Weights of a small GPT-style language model, trained from scratch on English Wikipedia.
Size: 8 layers, width 640, 10 heads of 64 (1 for keys and values), MLP 3200 quick GELU, 50.5M parameters.
Architecture: RMSNorm before each block, rotary positions, no biases in attention or MLP, untied embeddings.
Training: 903M tokens, 6954 steps.
MLP neurons of a small language model. Each row is named by its layer, matrix (down: output weights) and neuron, and shows model dimensions 277-372. Each number is 128 + 24 x the weight over its row's rms, rounded and kept within 0 to 255. Numbers have three digits each.
After each neuron's rows is what it responds to, as a language model described it from the Wikipedia text at the highest values.

L3.down1710:128113124118145119104139095134137104131156109144100109098102172119127108105110134172137105159167094090141102113142125103118152112082107134123149120130158162120116154145151135122143142125131123106128124145088143170122124115112162124105121147139136141113137140132144129141108096114107106121
Description: Table-cell starts, number fragments

L4.down1516:110147111113135123150123158124131128165135116144138102135145115126155125114156135151151151180094104141139110134127141134144157142130096125087107129149129134098140132118126111153114133114159112126116115165141104177151126108133138155140142139115122157185135114119110132094110093151129144116
Description: Mid-word pieces and row-ending line breaks

L3.down1337:170127136145117092133129138140124122150093133099165115118140105155106118166122204111135144129135103133106139129110125139104104136173164135137123108102104121117129111098171128119094136143109121110150159135081112102130102126156127123166170085125094105104106121113117088143127170133181127140
Description: Numbers in tables and dates

L3.down2037:113095120111132095122173130137108140160112151127141129145144141108108135158071105130151166083141108133150140130152133074147131185149170126091156119132138111148133159128064149127154086140153144141170097132114104124129125139107135109066089106123109083094126075105120110114126111155111131088
Description: Table row line breaks

L2.down1073:117169135116141141135149145150124116138125156148080105091131134126127124105120139106128137121121157129128133119146131151145144115127132105122101152076076107092134156172114123133091098112138139144142106092141147134124095181134144123123153140139113165166135092139165143087188119104119121087
Description: Article-topic nouns after "the"

L3.down2560:113107115164095147150080081157094114107103120132124101150095135118063177195095126107161140093105097155144102131125105132108127143145131084129142066138118147138139127129118096176104145118122103110144101112164142133136112124062143171139129131158116138114143144106124135093129150102097146122
Description: Set-phrase completion tokens

L2.down1870:157113106119129141173129147096150107102134182148145144165110127113147131159136135107115128111091120122134132133108115132102102141106114106146176096121160081119117091072124096146128103113145140122118197104116129059120120157131138107131127107103134121125147102116090136064160151093098132210
Description: Word-initial prefix fragments

L3.down2122:111165132144103134170115113130105178122125096098112124128136165157097126120112144123153129124099134140127079128118102162166152128111152148105140148124106129161125116093120122126130134159115101139123087075080139119153157182170120082128161116161135109136127122083155106144120128146093130139
Description: Word-continuation pieces

L2.down605:141134149144109102148092134143122156088152155145123092137143108119149104144119125111125152129124147099136165138142107126137091152080127146124087149119123105146088083124168129147168149185120176106088156112149072100107117104137143095122158131163161123099132103120069062136147104134170163153
Description: Table digits and over

L2.down2153:127060165139126102133130138149134099155114129194101104139141157102119154152118093126104128102136158132161140129130095123130168167111092139146125103130122109165128115122142126122120134092095123103133097168141111105123170150116136118149135097154139146114161119083149062117106130132103171113
Description: Word and number continuations

L4.down429:120080116152166142111136157106132148134088142145149135118118139112131124102110133105134095174124145131140159169099142128127106134135142133179164162173187097132132133138145103144090132105114137121158140110107110120129126140159178173160138062135136135147165139136125163115119146136140158165
Description: Birth dates, word fragments

L4.down2996:120094116112129112152136117119167149118109055146130107120120122144149103107120128154126182133122155093152111159124114129137132147088149098136138121123087122093113109128098099117120117133126115150125139140083112137093139087161149152125176140189148123113108131121144106219146175130138149096
Description: Completing fixed name parts

L4.down2302:155127145123157127160159095127151148140107151169124154156131152145081152151113110164115138104133124153142165124142129081151121105136151077127128155108151118160159130097131128120146195137176102164092141152116099140165097106118141150100109219132150120122140111106091109078194147116145133114
Description: Digits in tables and dates

L4.down1929:138111135143140094114144175125154107133111077120172123101148178154119128130092139159126113128108097159134117175180176154158137138149102129116138121132139121178155129162132127145109173118124102140077087139131102161104091141109134091130129137110083120133107099153124127153164113140157135128
Description: Word-initial subword fragments

L4.down2834:169112139139115120127116143119094125098161167122118117118145113095164060154123135134140145117162071141149156152136133122147148133110140146098142161129122169152117121116113127177105117144082118137119138091141105104151174094122115152142150109181121093156152123127119155144152151141163133153
Description: Mid-word pieces and table headers

L2.down1448:127171144132121164115081103138132134094108106133164120120104121146127130060118108139145156143121185121129144114136111137136050139084157119101114114082167081125136090151115117122170121130125161131124159116068098141139037138122125106135146121135110111144103148142101178164129104122131127093
Description: Set-phrase and table-header words

L2.down2828:145156114129116110086127131155110075191169156149107128160103109139121179122128092123114135108148153103133147122155135140115074112145196167124132145116166112121129112129103121132144122118154161153134135148098142126147127102155158114108147114140154118111090150123132131111152143137123142139
Description: Predictable word continuations

L3.down406:132147113096123112138153105158138094145124113132106122117138119135116107143120093161147135133141105144151117139124123115114164170111133103135153148136105147119125138156070103148136124148117105139150155127165113122131173130103160099050130108105131108113116104100148128106105099180121092125
Description: Word-initial "re" prefix

L2.down1438:153100105125150120144102120105122163165099126109122108128106142117143111071147122082115146127112114124148122132133165168132115131134116143189122160118154148119161165142158152119069128111142118119119130146149106115129100085124140118167133136112119074111147122151126107085176102112149100094
Description: Table headers and list items